python train.py --n_head=5 --vocab_size=16384 --norm_place="pre" --norm_eps=1e-06 --qk_norm=false --optimizer="muon_variant" --lr_mult_qkv=0.4 --lr_head=0.0061 --seq_len=256 --doc_mask=true
MLP neurons of a small language model. Each row is named by its layer, matrix (up: input weights) and neuron, and shows model dimensions 16-271. Each number is 500 + 50 x the weight over its row's rms, rounded and kept within 0 to 999. Numbers have three digits each.
After each neuron's rows, "fires on" lists the tokens most often at its 100 highest values on Wikipedia text that the model never trained on; "fires after" lists the tokens most often just before its 100 highest values on Wikipedia text that the model never trained on.

L12.up198:553506412535438504459489477588431494539574547499475419484583445420544467492485599443465474500400451465552431525515534402457557535517501477459481429541446538466577484478472529516507451503560523507454491487463464464619442561524531589484605628542508459489553494465544485489497608513511467513438434475505529508539489474420413528507430456452535528614507520553527510472514534510468474553549437537463496551546474520540491613551564487419508464503462555427525550569471440535536510462495465554531627449483481561534455447546451412528500532487422566483449462574461463501627460547522480497573509448465541425480437525495473503513544466480536401517433390612432541469555547519448495517503545487422512526496533479380495531543558433580524488504500464534544589457502564508535414470551508
fires on: "\n\n", "- ", "See ", "cap", "| ", "population "
fires after: ".", "\n", "|", "==", "- "

L8.up1217:467482520489541438522486463542607565405391494528532500547483499572501458426508452449519476487501520536524528517566415466494497396482477549556522490534437498573400460490506464577537637536543446446571456599518518537515496527547557503565400564483531536522556501474485431558484456513502571538431523468395452518524470553528490462416487413539479466486475438549547457444418384509510515522509520515533528551477441460424508564517539410352428494446526539532429506440513440458459509472399647534523517469431594531493504486439542451448511558557402528537463510469504495529566426495527445442524478569554596463430460493531549609485520492609472413510514430434436549556486522569463594482529472592512450477552475482481441496548533458498516436508531533439495434446600457553527559529527505
fires on: "| ", "— ", "/ "
fires after: "| ", "3 ", "4 ", "6 "

L12.up737:535529547505579498397571468561478449439528447461441447485571510401526465541535558464492462555510588458488487441555540508520485474534454491495457497516513501381569561544520474595528521544488517459445465438534512417549453554438419476438466593447536482453476552483515516448549488417488521409466525527528444472548509537425461517490448542483454466558516545640597614506518545614575547474482498481473486503454577542590423566477530537446484516491465502505529507558417614621514491543526404481480487485418522480511500542537565545541422489503596513531549502555513475464483484434549488492433475483479515512472519533546507532540573515507503549516491469504464480541469519550526517563449417611480410491421493469647404493567489499578484518567602552549476589446553563496500469417378537
fires on: "It ", "it ", "|---|---|---|---|---|---|", "which ", "there "
fires after: ". ", ", ", ".", "\n", "and "

L7.up633:505426512451480442547583539537500508554420525510404598543547434523538465523532514481452460518446543455512507470480513536634480457539509492535535505543456521519474534425480527535518443465497543450541446421543447626514524530588474548513476498478458563449585492469478463455599514486447438450420529469592487468496421390529470474576520431471450483567525444519487454474453538565575473442516524467505514426470500461544462578508480518442488419564573551505528564581402470543474524555492551509506576487584484498464530628597512492493462444497497523466432493409464467472582548436484549503447500578429428429424480514384511613548537585514562450490500577475457536445446522507497508438484404598375419442483544550437435498491499442449502474572466361469483570531487519483523556501571595
fires on: "\n\n", "while ", "While "
fires after: ".", ", ", ". ", "|"

L8.up418:517491496484518507515593504458454492428577541525549441535430524560532502546467466506484465482581567488479488481469617538605480465582576443493571463561584475570502530477482504521531557456536607493491501335457489478535450409538479411539461422424583534535498512489479572394537544494480516554458478444482473520545528530557424519546550525544468395525453430435396446449576406558601486473478503528508541527467561441487466565507588527415402604487480441493515448455516508506485577513461559471488521535531418437518564507472543422551416513483482546484518575533386572480488495443569475555503428507455452554454479510526449489380517435504462494564551492484468514616495465527480473473557468480465491459585554491442519519552511473598496509474439489541561591499539428529518441439483497
fires on: "-", "iz", "History", "History ", "az"
fires after: "Al", "==", "N", "== ", "O"

L8.up759:398496550480415440576518479519475505485481465485530485527517481561517504504540478509520497535628463481597507539517493442467531438467506517503502472460545581532470590469513500511504535484551534415473456409469480547561442510440470540580452541531435490431506475476446556441445503468460525566468474431574480430630557459491530516540416544468519592576551496564512539458484485617458504457494445514471401570534457489498512595557380602523413504464572487443460534517563557510538450445488536554413477474514478447518527513483666509517456482489491534456534552503570527555504458583364480524436448548546465497456499474351527437474493539517477502439463598467532545590454407543521559458416486508469545446571447497465512486483483471400545462482487449545515541497562481559526424501470466
fires on: "-", "18 ", "up"
fires after: "Al", "al", "U"

L7.up939:560536418493471526441535580524481451628450446493503483531540475467502524435543498406472482554519598504579420450359431462609558505516506438474490515528433546470500486423577450487451517436591499436482472563439524419591526503529512452454494440464494544525513581474493503462556448495523523508508556468458410502468443459572468434571531454507585542488567392547468424529425397511486513496512500572495506570558489636511583511516604527487477466484559495505578509501555533564502481446454492439482471478497424512577504476456463609468509512578352513482544506501539508484447529454527410478501537410548555460441500509580452470429440445471523499459418499528603501510500503490547481516509513539561468553546441585551464486427493482532569451506512523529466462595501588499516443602636549
fires on: "their ", "his ", "her ", "its ", "those "
fires after: "of ", "in ", "In ", "for ", "on ", "from "

L7.up117:358507516495486510558488510490499389519366552554473511574488519458556438486470486476488386534528451440496489583502506471582575506413483512584490532564477493480552572482558549480623514406559539491555568497571410593521539500568375509494512555510491458450395504478525483453504542507457409508457515513568483505466469440612448422536505500466488478471549533465406456454514455503492562595431484557487564440511492505470404524498509521505453527540550523505446472536401481553476512553481408512472512526484503553537547540523487443401497508561514510527438533447587497513587415466586556544552439565520505462449372593502524611549543536516498406524549543452459558388513522570511591515492473526371482422501536558429471496519550478559550481546479462518460566533538524504434532544576506
fires on: "\n\n", "==="
fires after: ".", "|"

L12.up1265:506436470454503546474438494536544535451573492498514554470503438499460537570415555470465555536450544595450440460378404474539528495518595493485465535426521476520578459466489396517501459425578546560517479510499569504559490463531432510500448531414416559495516524502508486579543443470577477470470532529437529528410589472480532430474459510534495506510495414418440447521467524467396514508506464599429598445525470520468482478485516536621479466386551517472483482418458516485422548504528452385451474480577466486528546562571431488516529492476452529429542646417471507520450503506486540465560472479509487493551442492655542545541452498512522489501455485541566484589390532591492520509501560487518490514573467602600471489602535489460456435463525585562516471511495432443454499461554571
fires on: "== ", "==", "both ", "previously "
fires after: "\n\n", "in ", "of "